Weights of a small GPT-style language model, trained from scratch on English Wikipedia: 14 layers, no biases in attention or MLP.
MLP neurons of a small language model. Each row is named by its layer, matrix (gate and up: input weights) and neuron, and shows model dimensions 0-191. Each number is 500 + 50 x the weight over its row's rms, rounded and kept within 0 to 999. Numbers have three digits each. A neuron's up and down rows have the sign that makes its largest values positive.
After each neuron's rows, "fires on" lists the tokens most often at its 100 highest values on Wikipedia text that the model never trained on.

L10.gate87:533441477542514500541584424504487506519400562442595444548474525456483572472530521511514443499520536554552433529434412515506476440456532395568468527477508519478584496522419495517481560483502508455433471495522519506563414421448485523582476511502482549541490465398527436523463498422555631537389614515565422494586425450508473546471526520427490390501556467552503472518470474532476505490423496467487595475483421459514492498496537558474497417449552378514580509516447545471648539416485481480538557443541567612504476485510551560593508505509518560517564461545504475484497489558431442537
L10.up87:489572496502603495438437471431494499501535548482504582509422476496568541470556440516506517415469497559496409474509475444535415478492482483572444464531585522490503519527520582618477522555479501489485591574486487623472450530530335446499552492461489505474449450540594430588537525457539437483529544494545482472497413455562447513570525420386505537512504479444494458540544565486572506496476514435521483505518467525453466552475470456537516483409466550520479478493491487599519469465482488499589459523404570598586398551550498506486492495409510416523453457535492517541474495560568669535
fires on: "pl", " th", " Th", "l", "erb", "tt"

L10.gate763:485444494559516566508511487544468562457553495547446495449478469462458584479574539580475524555522528477422480576555587521519566544515576506544465461415444453519493506535460554439489503511556474460516499507455478473553475481465477470526475460574426477541538465362505527450589514490477374379412586494503478522424508381419534477491548422473464476428510482474472480458470446485565477523454528484441477527464473554530484542485516582470462513520516500462617549596524542472398474453537463444490495496547452419473535550575539459600555398487590502541553434602497497508658411505496503524
L10.up763:444535491534478507505509470562498400515489471415579493526576470534550497483540495487471516502619513465525320530480447436555548413460425562514467537531592548502536498527537573488378531521468471521585365529549505495500488553553435488543417400488539401460471496473574448513536505435474498484464415443520466560474446513563551505468537532544557483477477486514445540442566529488475443543500431497543571518502473506494486515430545513465545488386565494573452446577356582508560596502444528573454606519464477469501517476551527560538547470542552535523521450449546480468475525574532525441
fires on: " he", " that he", " He", " she", " It"

L3.gate246:526451451451463428533547552546533587460562471516449556499542477529418496486532450526507470462552524494463563451449583518390592520480474491508555446472459556457491511604467565535510459417410521493480587653531502525524518463470420570474572542486470405522537523475387525464508426574458554524541583480483465499592503495514518436430541520439428471504540462567556450502462480558433546523530484546505423543561571506451485485454459501472513431484398577483510506580469492548405504530500505536468580545556490430468553449562555440585440437412507478520543451476410468460547504459432466601
L3.up246:496504546410500531507591523546483474461492569531477484472455488558484539465539511438526535507416438432502504495518515422417518449539522561590476529433441514464532423503466506507557453575479571540468411482478421483499537512506421420527522573450425489441556458465541391461595485496482495545564495526469433482479541554505476583376416511455517488598528522540619413489472450513440506527482535591418564417501538450494547464534601549527515461427532571460446420505539482557419517504492509533419607561451554499485480530582475457538488566487514485481503540419537515574552580545399574440
fires on: "au", "oll", "uit", "el", "ell", "all"

L6.gate218:477441418500492451613471504549439490522473519465478497454554587478493544525505376483568420379477570516502488503468469502420543445586564506425520506480519597503502553515604490527495573535484493460481509532417590520480492439482553548565456594538449541484508510445547486480610443498520491565495512415616557476557430457509438626513557472603506459455441451550451415581563482514471570562489500476540454511475587442504497538511512511548467473447461454498463459478470456475467513575508475508575505491432465573481543497475457488610523558514546502430434535463396456517429584553489461582
L6.up218:527571535540542569494464485525456412515462479478467540563554477336488452471623491527415459398403520610510535475501523570398489558545491546471477457479524569464425473514558510527482537505450580552523545510400558580518526508585534464432542445430456466523514483553515444474451502526483412417549472480517546516372590478472504523459540559563515528495542475553511530489417524552517446437465408479411454495490452532531498522494578613482494416524485553483532508428502533528514513532476431527562437548469469501533525590509532560461540483487522438570532566599494482409559483589546496530
fires on: " / (", " (born ", "F", " career", "erb"

L3.gate334:558485511448582506484511609514428497501554489596474512467479449510573523558458585418577551505492540411574478479447477537505578542559529537501416445460494541502498493534539490469487449456486532432465484433460491506575440482477482505488555517527541618443485548481487497459520532560570497482496547447369479529493557569407457463608541546495477489487494426545512560444463419499601503470550428469463597487580508442522532381509468483464466341507440508581530538484614431522482458416486535516471582527512510545563463419491505539419524475407476413516512470514577534487472518551599490500
L3.up334:571534511457373452435474479502448460549419434520463589553528446447398468474495554499507513481589528517490437572524556548417434543550446545494628485369539529449480615597485507452568452480505520416426523470553427516452597486373444477495474525440521462494569542499551483423463493562499499520500539572568488527556571532454439467556499446515457541494536502539479472480409440491525456619539473471567465522459561469575482508513541477507514544542509418522549571544521529514557467570447530420569493501498496518480609495535500452436542463474544518440485455440416493438585489490489495474
fires on: "uel", "y", "e", "ort", "ann", "et"

L11.gate482:459449517474497475472461429573433542599548549584484458441512465436409506549492501485440510532583481529549454513490539558470516608479424528401569559468444527588400488476462523408555480521503499522483499520455500489570453488546444458514521495543460529536499490496617520451499522511547489571448560533458502512441460501427437536467564550462537559467512433537458567494452406531514530533408517452553601486508391497575530494531507546367461422488465492447509531593501480547399445531556411556536487507449437470517495518509530524372589468580524548511613465478571541447538570448512559498
L11.up482:439450508564459451483488524523513433549465455515543547530476508499582525478474471643482470493487544530511491561504455479555563557541614511513527538496504591516424478446494543530450540464416487480465486468552502515508536601510482430572418455481458521452568467475533462493617500500509418343510492568460496470552419583443458510542505475559433464404531511592482497518509481544500404486546506524547389429554561432445517449505579412493511496489504471528433469527537552550522586545523486565512509537488581491404578580534563590543487428508487525500524459527372456490507374458567451483
fires on: " it", " she", " he", ", it", " them"

L8.gate35:496470507529512573520486525441446518558466526616505443548492540454475520428491422452533509470366514460530440461526552467444487496473511514546508451398596566540496516420448567503576462513421429511352537389558511543559435404496479504552517558494429485504505462417528558548556545428494447480557453446444543564468528491432515458413540522450566516580505427467474385438508519524453497510492567551399547427503498555456541516568526533427443406494517508545584491440596495476484433577579490434503524525536534530573521488584461464459557431518467549483589471519482505476539516490505525531
L8.up35:512529507627452585483466467468527511441523498460457482599430539397570580398505438594508433610540558549456458513540541471511543533494578506586412531451535473459527580473458456496556491493531462482469484516522373594473509441530544536582526438486493550523503421497517559535506454486429560464516508557553484537506417503540434510509528510561483554508515561386542477460509492455502529425427487512528505442477526463544564448520593483476485454484591454516507359448482479515500541545429527469440564499494579486530491452446529546479492496591546464536606539543587460456498354516513449454
fires on: "es", "ra", "ia", "ides", "e", "to"

L5.gate231:485425506567550520483594540535420511521424432503445464536486589521545544472501526558540544475520479476586520574473524503504511505499405426508449465518468496464539479510600462498374537497541499535446553583473475471555459539431451585521477462530532473502472507507365490499603459559497606498501540428460454566534509437518514563495515541534606432485418477490505561574523603446461504459528557473464560451450491524430476470420574547493495510519592503464406510473415495547454532494365424518586485606554550569525530555474524459447564469552533542429416508488530368500466494513490465496
L5.up231:608461482512488475557500526543562450425571528473535491506478549479445499444450545570538538498399491569514456513490459466535484506572458522511561466459425516503537512514532508553544448515471526627484412480570506558479504486539519608517504472509512508585583545473439529523440517396488515581519411551504377470553533524443525540568523446394453388555540508413445568457548498470461518461484437445516584475468488557512536434480417361538491506473543486576448558495499583541522577498481491498491519472574521374491527424517457539546560592580558428489530519516453474425491423541473410500
fires on: "iv", "et", "in", "at", "ak", "id"

L5.gate272:477377467459517464468621495467504477465592541535463486529512518463436451606511425543478638521561491504560486432429458447537472459455473502562508504500470497505551485574420470492492541506427557393405522496474515492544473520484457513573474518485542487586494482531537501435546495618513537506494433494504544395556449458579450502551562586485436534573484485573458492499483476446559386472574502501534502515503524405501473445555507554413531512522490568461597474585532439560418461567545426501636556417433471420518524511504505501415524454436475568502526520495439417523545518505503506559
L5.up272:530437489561491434430562468499495516512520448406622440459416524593483528529523465443467548539537503453584522552486526501509500460489479491489487505462487435487550388541447493388434465397428548502466610481504403525504430554471569467471428571525522450537475523546468516509451578496502545574518422538426414429570486488521494585535490511538449548508493472479501591496533581382511545542582457483581477500435508397481554447477566508459495479509531539506584489581496485440475646510436496570569466484468432577510461452500451545516490503470480437573413506489480532467512480542496381539
fires on: "ol", "ly", "ailed", "A", "1", "am"

L7.gate685:452478446536543522492421483461490556514518452549473477528556466411565465524469518511500435500559459432400493546378542487556465557494471499552580473448524456539549516547486504563473500454587537522433492530499607508538500461515360462549475392447487488481459525503465590385517432517565529453418528481417461587519495454507603470576527552453575449500502521560543517458577525380606499529514509510556396532579455573510465475487565480470522545510503511518487470614520593443456449540429493488551509403479489515523540536549515536551504434563488465482505396548517514373543486475430505525
L7.up685:531535494433413541429496473462469453441407495434471504537427383420473535571455494523521484441559523541469512408449445578501542529503492432437520462523575441497492560547579527492492428394470531477485498579461467436463551495552560428413429436468596523659491543526490482413492489504601648497493490514630457461531543467507567553535554501444450486483510559485440533485573535538576490450507518554567470523539475500608523516429477544504482515546549457475573414491476564500505408466453489527517548450471531475497559496491516475490532462395494476443526486404455501451424492533502456528
fires on: "il", "ir", "at", " of", "r", "it"

L3.gate720:499487434515482544442530557497480500494535470535507545434474568460537459444479504466508596533505547478495518414445455499605518521480516555496470480417506624536462442466507541453458437473443488517486525495456571421578487442463528512532360538411428481459484483467506419516613456572521512507532504455399508602498471558437434456477520417505446486467564427544591501537466456485503404632558573516477533442527555427461516499496511499555561415485456535616507599457573454477495477455543535502469564548575524450572530583410532512437525447488579506418439497466539453523511609499509499484
L3.up720:565513456494490479430436528564548439545537544590568492458459483440539553485586468509513367534446475502430541454513524530460502586468518533555496495468617510464489589481401536481476424487476530384530512543531494481402506501556493514541503467559427494432400516427526545468496466600447511445469546516497555520507430515485517538514487464531459477442451534457542452420509488595454549460513563487460474515562514476528564507486565487473430436464456520549504451453550468452395504481430543481570545416409659431449498452533506449509491543526617453545625553532496407530576483552509534523
fires on: "ia", "e", "ne", "y", "ro"

L5.gate125:455478435508518444490560497494507503450517449484472502503559488537512429495430513553540560476548505560539541540445482464518507500537488469564510524430569593563501632486492501554401493519490450540533606549515545486478524563442548505551496487464469375599407476506427569431522422556520582399433490504573426520504519394423513475509510583606581508518457483509426516556486551551505445448489554502518463526526443523461554472526556539472469548493485443397440439449492529472549398547441569569555478472593475567444557524551543502461505446534653581516521456543539417503493559529519562505
L5.up125:507522578434539480570630466485543496536516524446513531573421516530501518578550526516590472583515479515482495510468508475489498468402516529484529524455542395510534484516538447534503510542530474525421410475517536434524581413547488486589467492414571517638403543534467490428474486507483557510501397491447381544516560499499531451559428519531511440580496532506432506437564595488507496434495568428579470486495497470567454455561531612547583575577517424496520506443508545470426525542556566478606549537507508524591559472472463422462506482512483469523488474503466548601486528548517580400
fires on: " \"", "ut", "t", " of", "at", "et"

L5.gate537:494465472462504502542581524586426511447484505593459507542472519425346488480499512478522503543438577540473499464497435451487549472592485581467475625506553463471474518510403561440556513462482488585484513597569594577507539412524408567529551443454473515499505501499450508404500445517464534507488489475505493471559519553419487454490525511443494467571486487505491512547444585413463509564516470508484478502553525430391479474445457594499473389405431465629563583523514515500537514568539534486512609516476458460491463483538537518474499443455409524420526385482580531437491524441483555548
L5.up537:480534519453444562541533515518546417500501490576591473494472467507497586459469514540572497474498529531524431392481408465491544555585560479537487415586484480458443484355454612488489516484562578498468453581548592469479458480504457436467548505506494479546484403469481565497545478589513522487555429524501508468460415463493478481458567512486447483503508473521481524455573590575554480501559554519474586477490535407620478494542462528503425534485523453490471489496493541373443571478536436519536564516538516532473564507465498584491657527456514413411534524480521478559517488587373447559
fires on: "ri", "ric", "le", "all", "ell", "ers"

L8.gate435:566466463509609521520574573494508479498437468527477509505568528457606523524424445493393534514501536494502452530423517485476434491530428500515523564400540398528486472453559428488469431528423560514461480539466642430499527367478566525592516470480382567532451545470493496534548458603560507527494498506493389486539444573419471448487475398549445559392586432519517539509458470543550443440401598469557531478518513541489447473468490495544546521508538492465475488567512512529486508513553464563524481517439468434467554553459460600521512518549440465522533459516397478517440505573493572520
L8.up435:554492506481583584484534453464580517525448473500529416519484558488520635504499515572556511583481419497554434584529487495580459429488519564492427489438510521560444437570499465468580556424486465549422529476493593556477513534465465472484547518526457535539452542345575515513538535571484468530495476465550453570536438553540480491560506432411498576458483478544513531562535513535508528518462605502507547427572545415444440531457453471528506507474549525535508492476431426543499397507528497457477432532600550524518584508505571494459489340532536531440339537496460475558490495523464529518
fires on: "av", "v", "ap", "re", "ab"

L10.gate526:587433440473592546539464560507509503460503434429518442429529515579489582475494529534579517487586467554551434568447491473583566468393466577499531474517506520543341490435562458480461526453515491522462515428573564554472510507547385489461511486481386515483529529496437540565494399484486579522485491538475427467463432436543465553500488519483579451476418481488494503525485408538524589496518513490569513564573484467461524469472570537446469494472518446583426570507477604481580548455484521427468466517544599506551568340545557510440526551541560425489478464528541515511476454485471518513
L10.up526:482525451555514524530514515521529526528523456512520592469597498562430527489504491422526468360479495483409524418543514445511519561554503457583462476500583481472403504515443569510450546588456483481484549545411527563490479502479406469578450506473492535337574473571542458539522436500526452484576507506498510474456515549502519538516530483494531498489535532419513492571640538480471472467511440451430475601384549509433479468554511465556443475523527436537468512528501477469534593503469565467489509485455542592491397473564513598525438488474474489517417375552455472426439554553534564615
fires on: " r", "l", "ir", "erb", "av"